config.yaml
n_layer: 10
d_model: 384
n_head: 12
n_kv_head: 12
head_dim: 32
d_mlp: 1536
vocab_size: 4096
activation: "gelu"
norm: "layernorm"
norm_place: "pre"
norm_eps: 1e-06
positions: "learned"
qk_norm: true
attn_scale: 0.177
bias: "all"
tie_embeddings: true
parallel_block: false
init: "trunc"
init_std_qkv: 0.0173
init_std_o: 0.00388
init_std_up: 0.0173
init_std_down: 0.00388
optimizer: "adam_variant"
lr: 0.00115
lr_mult_qkv: 0.4
lr_mult_up: 0.957
beta1: 0.9
beta2: 0.99
lr_head: 0.0076
grad_clip: 2.0
warmup_steps: 472
schedule: "wsd"
decay_fraction: 0.512
decay_shape: "linear"
final_lr_fraction: 0.05
batch_tokens: 65536
seq_len: 256
doc_mask: false
train_tokens: 636800000
steps: 9717
dataset: "wikipedia_en"
MLP neurons of a small language model. Each row is named by its layer, matrix (up: input weights; down: output weights) and neuron, and shows model dimensions 128-383. Each number is 128 + 32 x the weight over its row's rms, rounded and kept within 0 to 255. Numbers have three digits each.
Before each neuron's rows, "fires on" lists the tokens most often at its 100 highest values on Wikipedia text that the model never trained on; "fires after" lists the tokens most often just before its 100 highest values on Wikipedia text that the model never trained on.

fires on: "-", "==="
fires after: "\n", ")\n", ".\n"
L2.up968:160124155062114101184209058143086183175139175138182125139103087095124130126129149150104106099155118137121071040160174105152113108111055118112113130150118087173104130192158156153130065142071132165137080175117158166096045123149135138126080153121125145121176100142168123158108081098137153072086117087140083101094153148077142125088153145134067072145157164119131103078131087135126165148138160127152122073167072127123163123133154176140140125104191134150159134112189138058102181157091146191158119144185128113070115106114087096177119161194182104176119122146125162146130163123175130132145134122123151146113076149196137150169133111146147190078084156146074147140152121109163174163077137113095101150107061210145111071153114141118122137124112088125131112094135136101151165083099130
L2.down968:205125112128110043176108162080126151130112085109144134120146104150111092168179113160129146121124186152119116174183116112141137165108094120088110180095122092094127110146153172125103083097169160192132108162140165120151117140201126157148120048088140111115084163104082111138132090164159156092161141137161113168131113101101107159107112190068154122154156163084147037102148152142109143135132101120145084128087132100078108101120141142093106141159131160148125151099138149125114113142128163165163090132115091142104127131181127157115105105149137114075109103110169115089089153119144097124138087158150098137133157191178142079147099124076142114165130171118125087101165149134156053109100083132110165155147164125125192109094139111131181145151097134070110081224090114091155115087148101

fires on: " ", " and", " to", "an", "a", "ab"
fires after: "|", "th", "ph", " New", "h"
L5.up241:147126134104128151120133101154169230092088099126104094171144120083174143115147092155165155093205091107130148136147183105097163107167100088096121144119095182159113169180094093165098114123141207089080166155099094152149139070093139104096210139139102130075138149152115107076161103097166121089083108152113132105131108129134165085109124180083165161073148090128123153152086143118078140095115155171092122079111123083164150145131146137137086138098151123109150134163115125098153040130081229078115165183121124148116103117137132166135137167143052161077136122114150111182129133151133125162123106119093134150181109077155206143142138107140118125100163137145140175119121144139118154093122124101124207143154164134163097132149134151081155138163113128151113151073123162166151108119107078
L5.down241:148115149114158052136098106193099109123219148144127086132107109137153160139095128149123160161084141110132121102086123159138084108100138126177107154161115088125088139147170054164110110077117130075186144142118136118163154183097128156183111144139115125167152174102114135129104156142121083131161103090037162082094133139065141104149156163059163148131181145115108119175113109099167095144100104141198107123174043178181154183199121095081164127159084157163121118155174117113116040102066102147126069149106125137176155125108135219176085115081116167110177143202116157088108139143131134157155127126118122172116154133203138081111110151136120089138132100125134141171086140121192117230125093168131095163137046077129135129140077108105146161094194170104093095138120117129170104163121171

fires on: " "
fires after: " |", ",", " and", "),", "|"
L5.up1144:149169101140110127093133154134146143158084131076128133107130154121122126081192112147171108162135126223127114148148163153073135125066082168134135118172108129152156145120073118129095129120101100066128132163218151120113143047154200076149145116188153148098167112143127096124123144155130140156124148129067130094083108160103161110052106104064122149208117154136171100158136192176120179096151153204117116104136091088059104159143067149146209196150131175129155136095123112143129093114155094105124128127109097083114154125122145125170156115114131050113103165140152083104156119146110126122157108079128081114099164149172159123087104092115044094153100138144172115131190172115130106096118129140143119145182145094162102134122209114155152181095057077066163108088066148144145107114124110
L5.down1144:132140166112118120193158097151123126100169124166120148138150099142102099192079127103094134114101121035125165078116119123206091140161165105105091133088146144131105116129176116126164136144129147187132107096059117123133144181123073188139125121115111106160094141113125134093150137091107126080129142147150092149155162107161114155191142139205129103039138095142116156117116098103151108135093094062164126125129141177183170135119165145126060066134096126117134152162132132126116165149107157110154134112122177166147094126144106132112150140162120160105161110133108186140118129113167104125081144146152154118116101118072114159139158156136192166126143121105082162085080067141151154146140115108157154115099106173052157115150041145110058090157173151136102163129171111164115179185168126

fires on: "-"
fires after: "\n", ")\n"
L2.up755:154104109151158127070160145202169159119070129080074160140133119128150119083160161143170141142153123100172149073138098129156177161092067102127107103140095126156126163109136174168110098116100104112166087123127171140080123156109179148158095112134114173147190135150147116097101136116153126076084108070114109030144153174079146061183144169119095115108148170118099102097125096201155115163095130159160144061160107115070126091103104144113088126112152134158129103162119158079127149059121166118117134097103158153072181111130098090087115171161153094131153111153175167161145152096207169255138157127052146121119096120107105152139125109143073167122150138125132133112194155136143182167067104140147095095143154136132085125133159084106031139100120073139110128118188187158099144114090141
L2.down755:103101134109142163126197114130159142184143118103126104139181118123094171077200124090079175118157144050143142062142093193138156142083127136134183114139073172087097124075158101149089083124156128152126101066104115148150163141119102129136073148121104147178122134142072103106065153120140118068093145112105133066123132166122130091150181081095128159138095154175132135092113136156181127111125109130145146101181166125080104096136126036132088138126137119151078116164173087105131189103150137180087081163144167159082174115166186196155161071117113125076205157144118159101160158143193141176165135140116146187093161125089084098138167173126060137119154101131145122138155138096097136112141088177145111087144141131101091153164130085110095116143136114101116138123136114185126164121125118

fires on: " ", "198", "199", "201", "200", " which"
fires after: " ", ",", " in"
L5.up637:111107207056123149115117118130058167124146126100049079123163109141130129133135145101167126094165142083137146178120130079140145127158087109119072152174122158137170129182106105168080095178137127127096107113109169137117145195130147142180100099149145128094115131155141147092154149096113118125134150076110099148121128114122185094091197101125122084123156121150109141184075115155151093181102182135096139131145106129111129115119163163102092145057126137140136101190138093114182096159116154069092205126103122133106131163125136126134054137200136120095093135142121110136164155061105107254136149090114196128163121146122159105098129100168128059133056106118190110135098106111156177172096108128113123100162172106167081167111184137056192156085129126147156177153142175131129111057140104
L5.down637:117166101131073148091113108112110077123134111172127183140095160143196141096129143201117070117148125164101126101128225139098151182086159112185160143155119105099106185143186153171192167084145140159142131106135130131113153110181130103078183088150131071156122185127123165132158083124128133128126116129143079115088161118154109149132067173120190098092106137116139096135127128089112138130185164070123132127119115158121140164125123137103126117124102096153161164126079142139122172124167073144134087109141116099104119182137118092110156055117118126128186119152137113113166131174121118101161136124156077122125104079149140146169145194152202147185121112125125115178134103142121106107130131067168144134129128108118167095145058121155082147103148177130132102009150111103134112148066145

fires on: " of", " at", "ust", "nt", ",", " from"
fires after: " University", "A", " O", " Ind", "ated"
L2.up396:166131095136071145151123121172155128137182114105136118117159069075232187141145157070117100099147132117116166113149133058119157112144113063060122170148108117100101149164164105142117115183090084094136128187155140174103107089123096130187093157171107159117158158095175124094189160117140118128110165090134120126127048105099183136176115144159086085141154093148135178138136109124168104115098169107175152178170157113105070063147148098125119166130168101102146082108187147140140123132175084146123153082140131031165063131070079142129120188167115170122172108118119113109084117122161164141103171098108125091142118125155124105176149118196129132107109097116123140129108090184150143150122116052135097150116136197116104142141100140094142127108085111124111131136231100131150133115106145
L2.down396:210129116104056088152091179149113128105160075173101165098160065125166144127141144148148138125178102127133121118118099174104168123116156130092135093201128123158162097227152092157085139053103135139110130073147120140104135146132118120114121157203177135138138119150149142101160109159112086120130161168154132138160148117117095118140164118129139076194115103152177152104097134074152242102131190176079132123155155106118104106130111105102073135111160173092167144167135169136129175085104091131149123128069109115122154161113119094131117125162088128159124133095093104046149125127158105167138154100190095103131120144134136116176104087138187096128128145044145141127181134101176159082138117108154153177133092154111153117139136148124112053100064155162108120128180160137142108135133144

fires on: " \"", "==", "==="
fires after: " |", ".\n\n", ".", "\n\n", ")\n\n", " "
L5.up89:161133130140090064112097100156132183104105125104101108122147163149094160124117082151180159081099098160053103137102159129155133089143132111095138163137140110104148146172182154104092077137107145131113106147138125141161166149151125115117129106158183085139133108216163145167158093071173048136121147086138101113080068128092125121174129096157100179105171130100118138179141136125152087098127117150106108098165106149105084096148215087079088130142128130122090106130103202110104134165147176150126215156174166107115086110123083097112095155167205118117090078148126173166063128168129130113106127090104126087147082134101147142141146141138111187119148164132164078140112143150123097144149134073076146152110065114131087159104158098087177117153178141169146164108086126089123078036058166
L5.down89:166107132130159099115157131160028167134122123164122126132103144103084137123139115119140150131113059102104112093117143064143134106075115150120141198074139139112119131198139130156082121132128101143154088115140135131124134109108172143165111109161105072148168142102124114103128153126114108122135107128138157159104116202107105169123095094113103150150086173112149125105124141209145091109144161160176167104105111132068145121092187097089130149120144171127131103177149146118054177125116189107134075167141155117135125132126127155109154125106128174082112059126140143096168144062138134101160111180094100116219076074078141149128124146210129155142112118140137121083172127153151087180197125116123088087132116122112150140119164164111136104116141163139126127000106100128158100132172172

fires on: ".", "200", " Japanese", "199", "194", "198"
fires after: " ", "),", " ("
L7.up399:063136161083173148069132145158125197167069142140108135128074106078177144129079050093158120080129114127079150093126116112114114151180072160130137123146094154152147140144095127133086107131163139158097094136149133141101129133102178211106109109135139150125091126122113162130183110129174077132075070107136072042091140139142118127113174137101082154107095161111144047139138153124130059099121093144097146137095115136080094112106184116122200128071183071128105123175166087146112110135140111129143116145184109179058146151164166148099127180123168164123130132143125158140082126135135114159101099129110165085136112143171198125112127140186144057088068122134141106155171158109094115144135156148142187124190081142156085162128109138124125094171085122165183139124112189135164132098137113
L7.down399:157110096142125110068133129129098140133126155106140130110112131149135155157095093213133098110144170130148160085152194159121098162105119112131137112127135045179131140141093116157101188108085099111106171095176132151143103178116128130164060141154121147096148102124095116126131121179141116148143113135106139094149090162170140172151108129114162176079117115166100160113128099143122108118121155099131153190130123131096126140145150167144153182087127097095163106190089119077109142081127164152164166122156106181101115120118164122115132169163164169139072095109145088180141124066127161118178149157112180131123123135108141105053157122089168211112129112171132055108109152122104163138073122107159092137138062160128193116119176197096146119137147129105084103167111089148127169179123098

fires on: "-", ":"
fires after: "\n", ")\n", "5", "4"
L2.up374:132082154135137139158076113149161135152116175083143126126154098130150182131162118126141117098139089147152133112135037144165151094080156128081096164118056136167099151102130120153150096171134135148150074101127177149094099065112128113142112142144137137099165156115125117095195146084148182088077161136127138138167128173123157056160108053123140121117125102100076141083140129158120060170112098134143115126142067116146139097132109137117128162058123132077136117128143112098156120143089166117078167163175105099103109124097120121113158150186126145097153091109125116175123153121227152133093068076086145130117109063135100106159168128191143213100078121113188132093082146175142164188139102144125120136158108204146135101207141121091174149120087087165150099124134195121110154075103113
L2.down374:100137159113148129107183185174122130044091204041101157137075140101160135132177096092076150183108081092187158091148064155166107105112173151119170128094099104166118117117154164121143146119171151139134166134118140093160060112132118168109076111075121167139174092178162087178076140147112153147141095176063117070173118139117178146134116137137176131115092141086099116166076129177128142152102068090116144162163107126142099106105078121135090121142113137093139071122135091097121142105114169131141101143139142140092130152147159133149167142114115141116167130136219102134064114082132142126101115099057108111184103083110131093110142161146117102120125073126175077177146121103132121110165155136152156142148153126117097141141109098109144080073126105110151108139172106081088189126138162

fires on: " ", "-", " (", " of", "m"
fires after: " |", "%", " G"
L5.up778:121085100176101138191173087101069115122133112152167104145106149130101173149131132130124106118137091096137088098147131100153156149126154105091114110180102124145138139132165148096144121116110141140121056105133066158088093147124115108144207111146128121127132111139128143188060109114113105083116188125114119062122102123137101138139097161078122107115156091167160133123086140058064135148138113122158099126150150161111192148123162149092234106100157090132230109168149148086144142173117099196157101144105141129070111145122146159146108158102104125136113223148151088082146148175127153155150082148141199096103141113139174103110160145132164106092065078154145130108138194089145114168124103128154147167138158130125050109146140099105140101070091121145141165111121168202171108136116149
L5.down778:113112121126156085130092211103108073148159143127159142102133122154133090125112110150139160137128147125165134160134131047163161132068099122159174133118144159116101120172114123149128126099121149130074229138105119088192155102170190114174143161131118170046115118144120115150131155090123097122138158127151127125152085138171070191193161161085074105136141141101094065145158099104105138112137173115093121139069080119085067142144140105152140068104148154166129098111103106178133095114141124148120167133136105071118086137103078158133161131158137160124116095204134112147150159161123203097192075156147163110154079112111130115177173125130140122110094147139098131102099094090084110126116069093133118097122108081107119129194092091138102131167190087133147111096149052137209150104140104

fires on: " ", " |"
fires after: "|", " |", " on"
L7.up851:132088176063096188098057136087111117197111147113142137158138136165095112161163137129142148119122117096101109119173086116156140173087159087027161099115121125122074144103085170151095114181153163141150152131089173126104076093160137138152075070048162134143171094134189084143181125112098121143090113158104112128154156168117152032057155132158111155109136097072119053054094141132097082156178053162118136127155162159143137176141103118127145147109103161074159128103105186101166066177124144138135148107089129125100070149125100153132122091139139115079112104122201097140104140128177121146080086084133148137080115134116100124117092148098112111127130161128169141145123140123121153148135163144133184136109208175170198065062122106136126110159135136127149130144067166113099167166107109
L7.down851:151114134128167092163104117103148119106150121112182098063104142102201140090117146125148132114119103144130161136133094112077164145167099106150092186114102142117108090158112122120166130117155134106141132092107100160145102167096241137137154097137188197130130116108136080124106164160135077120145089139142111076150125097121149125132142198211143152168124133065126138116100144129110156144114111132098138119116120122116050123127068142173153197169126145113160085069074126092124115130100172199127090119123105121073107155140115105123113134171127142081189142101051100106161137170129091196160162134126164154170146067129116128108144152039090092126172138105144144161179116165129113104158136131156117170116107120111046127139147107157091146131171106132135092174111136130095122111241175

fires on: " as", " but", " and", " −", "z", " while"
fires after: ",", " |"
L5.up1165:054184159164122121149137210134150180162107140150134153105122121087160089112111177127134133127181102161135139118153078172151130132076123072119168161093102127206084081123128107160112133159123098097099122155114092112112033155089122160124199134076136139108175151145075082138113163092113149103085148120078108133133099154117155106061122154184092096078125170150136129078124113228124167161106153167126108125133118125076162135164108223142161104104102131143163031149106150105111193142157177076119117137099103105120177118149068142160137136134167116109088134121102077160117151125148076103056098147111091114138100110155054091193156132139155073123184151131116136141118106126078149110120083090134118181147118142110164075107115125127075198134147197162113159145131141168137126130139101
L5.down1165:142124142156106109139172177089130152084147068123104133162185137142125151123109146087162143115158134188144136178139098090123138152126120235087131088118120071169108158162074130156139116158131137141168119135159171107156109173127140048097133116091121160072085148133151096136147195054107057116116110179124128095162130089112219119113140074095151076131105165148088111113148149100143102078141132111119126191158188185129168116171109127157104085172123065172161139190174158124143091179096132106165098176141175096140116109114182162117143073151092099114180145151185095087159113109092149063157119139084131077180091114140172118152104078131089150139102129171103109178135071092112142110065132144163129140142103109086105132157171142133139089147115119110098168140178127058126072159184105

fires on: " ", " (", " a", " play"
fires after: " |", " /", " P", " G"
L2.up758:090150106127116158161158103135075121118108164129111082195109115090164135149146138075130183102106140145089129114128172142104114114074110095141184135129130107069107129159148141111113125175084151133117137095075101143131161065144109143143154141111150103143163110149151099182136167037163142090079163097096111133160103135114130110086136111136134145134128128066128118130127143152155108142115172204138102120146120118176154145166135117153204197124126228090154113123188105106098114134161134125101177095104148060092131100162110130115158139129099138098132148144235100110112155203148105144125176166134091104118073123179157116118122180193114142196165122149134149117159147133141126134111123044131179117102131160177120175161101098046096153140173121152129089088139163180159142141118105
L2.down758:183137070136159187173147148136075097164173128132089090135122100132129062144111144158151153115111098150074081117163145150157102109135186107100193094081151115136104100110085111149136148159056119155140170093148084183125165099122144127147118112073180170113143094097158170167176175097128113130113077110138120061149097080099107069160139094117183125151131151107157148109119120144069132092173128193080173091145174156161127193162142103136172110142135133140086140112118111164113133138176145110104095145142159151123121089153173085113127108122089049109070124197153130174134142108179075134103113091067101093077113127154136135122126106115129108120147080124160148158105138165166164075085143143091099140151139082151113123143134096166114185106139135184174143161132156115132156177143159

fires on: " and", " ", " with", " but"
fires after: ",", " |"
L5.up1300:137180134160139125120175195170085096086118112085173094117120191036149143131098147168186079105209137148163078178160106136145159125121104119135058190065120157130101136139105168150149105145125099079135130125115128113158095076148118149170130149099187146127173159110130098149111139117133069136084112145067075122127092121123094074064148143124137164116166124150090106119150138177126101130153137114117067146121123117088094076091126176132150087097143091134148137156181164106139133148150130125137132139138124143148205048174110137105124164158123096148118172138133102149135128155148104099091074119162101108142115120142105090169160132121148095203131119180100134177138151121132135091137096096111109096165152191109197126089154145072089139089175086173114104097070154120178099103128148
L5.down1300:125129148110095119154120148091102088172115153150121154088185128122174111186112154145155153143082172121116112174142197124079138067116151137141095095132151132109068076184121111133101197140109074180074119176238179126133152139123140093143131109093092182139125141092106150189108182123148143153148136165078114141116135097135131141154135165116126141124132131120127115136157105127115154107168105089157106132124125213179133119134116201119143129145159088159156105084129143093155125119141127107177156087091155039149148143140126079096075072097078137138133215137092123150122129168100155113119143166114154103092068163136100099140118123105116153152169122075101117134137097173145090101097135104111110118088111135150075141110110219137120100125167090104087131180110138086126096146162152

fires on: " ", "-", " July"
fires after: " |", " on", " under", " over"
L5.up1172:165067126140126187181172121152155118106148161139199113142147104149097110069124111154104122086120142118094176041114160111174175082144152092103097136170093104147096162159140140115086092122141082199107079092135142117118110126161053155181149148125124136118172158112143122150127175146133112122083203104153098115123150083125192092134155182130123124056084094122169160126111081120079156134111120130127089132143128096172141189120120122119128148117140124136086083125141134090122153111158133152110124110147123087091186130112038141036132198122105118131121112177165077054132165128166091153125091092123156098191125126186131078126098139157167076164077121118043163143147145085115107207126145131119117173145186128201159078148142131103161095179097140146075135118140164099133114162162145
L5.down1172:111120101097114084163122161077141089111134108110126122127134136154184167115140069095114142114165092141133114100134083102174130118119137099160138111068069121148147131144099161145140118132113099141156170142127072079122124109152130109213073113073141155129134066095155136119171077114129065179123108153096152149098206147105155176118073108163152176143050112097144155150084115156133146195140042114135133148164131169091109146113142082112146173157071109110145071093116120106163162176148095135169206148163154170166147088090147163116117154150107058165094157059126126116110155142140166099174100152143163163109107148147108179167113220109072141154167137137117077155114089128126119130105094149113128100168137178077139142144099123177090162132145155145144127154097149194114093123184100

fires on: " Japanese", " a", ")", " is", " of", " was"
fires after: "),", " is", ")", " was", "3"
L2.up716:155164143087133101169097155090148174121102182157132111092191070071138117112143124148141071050114086170119156101121085120124128106113100158138148139174092078106131106203111074112129104077105108164061099158161129096128154064103177219091140069149125178162144176169152172105191088077127142118114133125062095141109087128099112091167163065138108091135140134107121127083118138188124118150144075173100140150147101098196147144129173133174126111068151146104151088152119213097161117082147163102148194170129105130177176161134086117126105139153107122154139143128097112165075158162178049173070107071127076102206138190128129139132127121163188170086117135134164094132139161132148119131080123155114110117154072147156141178106149132112110204124060113146151150168120213129142127124111119
L2.down716:168139100075138135111182146119109111133127135097121095118102116112123114095091109163158104094051081150170126165108134161102134138137115103194203151183081136088191151109051074141111174099125141159123128156210061125136111121077127164088126112118137107132105093186131150124153128166092064121101094083130114129102138143105152121146158091135182128080144155136189137177151157093068086147143107145146159135121126157096123142126142117114105129112158168134154162164156132188130115115138106094135127142174162067184130057095108176136117110125153100158114118157110122174077125147160082145047161135122073066127164135089138077156151125140125161059128114139168094120089094147152167136138163116187094139075149117125186148144097201135119154130136110177099113158158179162133158159194087

fires on: "-", "}", "1", "n", ","
fires after: "\n", " (", "2", ")\n", " "
L5.up649:147160134146154122157134129153190158141146176080133088163110147156182106098176189075091125134113099114173083110115129135147124108103175108183084177152113112157188133136153126146128102121147160071153112129136163128173087084137073064141181093188087181155175190112142192141101103124141152122057187118065121075149123108094104160176166095174085131136148107146125105134077119148154140116090084145140097105093100100129115119102164132108163157109141108132157093121154117137108044111118124186074118096142132102155187077167138140160104162180158117168182080124194065138146158177149172203095147117165147130125101108127107128116132175135156154167137116139088175153085117172170130109130064069133117131142126117158137103102148125074096070236142107131137115101164167141174149113073156
L5.down649:147128143160085161160150140142098116138170100108079149081165089100047122161124109112137171138100075148173158110099133128163154103120081155158111116098111195087133151116137124133142164199137146146086122125154155142160109146147098184140096137041128082148132178164125176083116120124128079130145098097109123105170130186079122115065123141050124107152142084202138152123169110144108168113130149094164116189134129177098105101147108130169090071148099163170121172161161150164106081174152124057106125149106110139106061112145146146132109127125177122125113146210142112134095156078125134143090148181156104146157133099136084093181109068116103162122135090105157138174137096107125133085174130137163122120145121140113127106156164126173137175122144125147123132167104063153089059153158131

fires on: "el", "ent", "ro", "en", "est", "ater"
fires after: " v", " V", "v", "k", "ir", "ac"
L5.up367:083144076137137153149083190169112113121086153116100092187114080119158155176129163119166136106164133067162123133179171159092114172122097075148184124106088181127142143150112181205134074158102135175063122100087103112085093125125138140128070103081116149143205115125148086171143137147138154161103131120051156109144126119135094086138098117120149110131188133184185153153122128172121125158103148129151139113122160102104102118130082079095194165093119175066059129156120159129152099142112120110136172108090129155134139110171110140119084130167149115109142132107123116151082169089153149147133111091107150087040169164208105118166113110131130200115093139142186131124173119130094164199111125082132171134131032148178120123122152092124076105178082139151135114189152130169113080110076156
L5.down367:141171176117061111115104131143156123112167154106106141134121112109158145084134134127106114152136132157144140097141143195114150110049134075106145120124156152116103098133096055103135093139143125089153108159106088128194106169112160161130103115129153083125096058099158132105152083095102146115131103134146121076145120199066070129131056078062135098137117108121077116111055117149167139097151137174130176110121126130139156101113100153123152124137145172149155098139168124149106083133103177152067132130130118124118178143153101152144156156128127097154137175099129145137123136107078146130119177158135193151109167110114105135123105140154172109152183102101098165135121146148146113113144168088070109147179148152157150173112160169124104105115163115111122119157029182163083175108168163

fires on: " -", "-", " ship", " term", " species"
fires after: " ", " the", "The", "-", " The", " a"
L2.up184:089147179078164128084141155155138130145098176109103049162179141099146161127118125106115111105142087143151214126118108089124161127133044088132092120159131136170118109176106139128130088162085145100124151199086143175156118083066151163170162142078134131170147129135137136117122048057132128111105138127095064095116111103114130140098152109177079083118168127073095182086124126100194129094100096119093107060125132160069110114092158154127160129092148134093149115134136091170160126138189103142082147093148135058062133099178068158172075123197144169106144125085134142152152127190170144156145127104133132110177103153115106101122195093150141144121073090092173154140114141112150217084131096124140056125181121208131096137126135159106137126143175096132091097153151152139152177061110098
L2.down184:070116160056159134147119169144122140091109158156135095138206130145121137101182146081145062131143111137158186127112122096066130103119104128114116165191131141151139151108079185136037090083100170130097149150135184168162131124121131149153185092159094163127139127150109099122140121122113125117124084107089096093098150124101158075118178149160160126112135091128123127109095168109130105091141162099149117096095101131052175170142099140116163145104156184129141142193180120115173106161167153096142116130187103098150087120137088087158096146139130184111176138101102144082158090118123154104116128182137145097156105141163136119174125132109130116106099146091131090181102123127106164110124129087203086134155084117098141044131124175139153171088103060168042119118115121119193154075100076

fires on: " a", " was", " is", " as", " =\n\n", "G"
fires after: " is", ")", " was", " (", ",", "s"
L5.up987:119153101143120156068189153153111117121112116132087124142133076078088103094206168081142128070193059114122165160111092136115129137101123127121162140189082186046109092124099144113170118154183137091145109189131072097099134164112157142122133139121140156192130135045162138161146097112144112117092152046065117140102099160128109086201159099167141099147160157120153159154065134186180135142124121105135148141153097122116118138101154068113098098131146159111178162151123124083125087123126119108140171164163147156135156106131127159126070077110143076100134088112117135134086117083159083142088145121110116052094138150142176142079168120183164168166166147096150133078131130112092111140120138159192149190103155137209127130084143182076169150158072140164174144102094177159216105130084124
L5.down987:172152071073186106139100118131167165127133089175172126125102126164110137099127132152166104101103106141143054123132127130109106085094134098085141101126123132117124195104151099155145118128153191164147196191142155056076162125142101189149138132092141108067109096170106102164106144133098113128100123122118142124154102068169107152114154061072143083156208167140153115163182168152147117103116034145166168164133158155085109154104132137150081088096125123067116146145182144190104110093108153143114128121060193090149127111177167146133068153127048209119178135141130131101095101190140142136119141107151127115115116116141130055124147142140128147131098096106160180192127133161173156120140114153146141084153183100169130093159149130070171122192101151108080083137198154073079129084133178

fires on: " ", "|"
fires after: " |", " |\n", "."
L2.up224:103083139143091122062125089158135138120047131051119158124165119130125103134064147130163149094175120126069132106150167084153179132088140129099147101104134055165123143163124169151062059114103110101157096175124135134136119146181128153134113120082170146126170100153148095170233151098153090180125143049165111128074138115131149133091178132105147070127116121143109081103148159138130134150156116136161106132133083115125156084177165132159195166128151185130157132134145143114104075147134121112091160126128095154100099132176130096120096189199162144176104158064110111088159187125227165145136167143108171096137136087115087125092132096146112137159120134097106112097190159159137162123024056082074096111150148135183140126182118168053157127121122124096136144092148198148116098137104053
L2.down224:129120151126116127063073118180079181118104100126080134146130148195142111146046216078168111137054101112137149121106087111167124111135124157093145181148095132121133175144146123098156127143095134113147113149108075159093139184169088127087159192126067117164156130115106054133070121161171076148161159093148088143148065104171063086125166217160116142054156112130113137136085154090126090102148086150134112144153141134165115069187151104125113114191069127144160074136133118132142174125118141120080171090131100122181126151174154076123124141112111109187100160124101133114098184159139146167129147156136184108145130118132113126112147072136116126106149137079094125117135140154091163163103157197163167139150109095101129175090124080162131115090169070094136149133143164066130071156139100

fires on: "===", "==", ":"
fires after: ".\n\n", ").\n\n", " Genus", "==\n\n", " ==\n\n"
L2.up621:104103166132080118057173133122130153152097183091134060122163147105124150097100152121136132124123084135150136138168094088136161060139080148141141178117102122177044137147104097113093132184109087110144070211100148165095120156151150142115122104128133105122154174127183116124159130132140124097075128078110136094043120067103161112111183107123136091138174122125129130069111125168131112079126116077110123117164120103098135132131200134156083127091117087140118038167097081127116183156138168088105170154143126132167169129115099127137146228177166123087116107122162118124178143146134105146133139114129122122157117138149115130120107139185167148114105137133109105107202180161139123114076116144173142160114162229158151180087142086140106142113180125131193158114143167107151093105091110
L2.down621:157126138081136141142182167145122115149083186117089135136172079098114143120056155127151125130115131112127136174112141120148130139124127093165140103130120182126145154133125162133116055094128126148173068112131170138085132092140155067164138045142080104148150149166110049138144169126098103176113082167133116102170131144135134121121142153162121117153089107094177113088088134082139092149144200137139136124103125104127141097112091145094072108151110139097166047146143127134104181154135084128098131119082160130164057156146123165133123176145109090147125131091143140115163122145119128087102142184128100153138053125102113119106155108160094130139146109134160093150059116114113116110132198143084146125134148181077105194097135113168108139177119145118168144074083151201106120177129136

fires on: " ", "mier"
fires after: "|", " pre"
L5.up929:133137117048094099151119070120164145138091162128103145175204100052162096125136071101085109100131081115098170119130103146112126159091092113129099157111143090087173114165116107156082098128143152072091189171189195144169112122108102078134165100096135161111206159125137146134095143150111104132120154098095132079071172141139099098076108102200136187068132053134147084159113131168117132158101095178122121134113062190099162110220139107156145166156123180132144102199167163079149096104094170139210141126144093079081171134119145143133149122181143139157116126119155111161114145142133084180128130182119167137171159132143085138126184110128107186166144115082078192087074166155086095191123114106150080120116147130076112159125153151085128142116129095129107114129116151143143138173112156
L5.down929:116142128129139082141126106100130158045165100119154119092116134155141146148125175127160208150135130140101138085111122168182143137141171163174121155171059108056143124128169146145127154087155168138136098094087082121106092128130127127066137126124120117144139138140115033191128129084120106144091147119159137153112138141055138160201138129091121120127037148103098166097169154091126129110172166120145103096184158134141128160076161140108096123085130157089122119125082115116113155152148090122153112088153136243213088097107131089108139122127091113070168109185105141103122098138116163035139112129168145113085142101191166137110059147134174055073091126127079105157180098100129124158099082181129124134103083124151072169079093139141143084152120115151124116161135130162104114076135111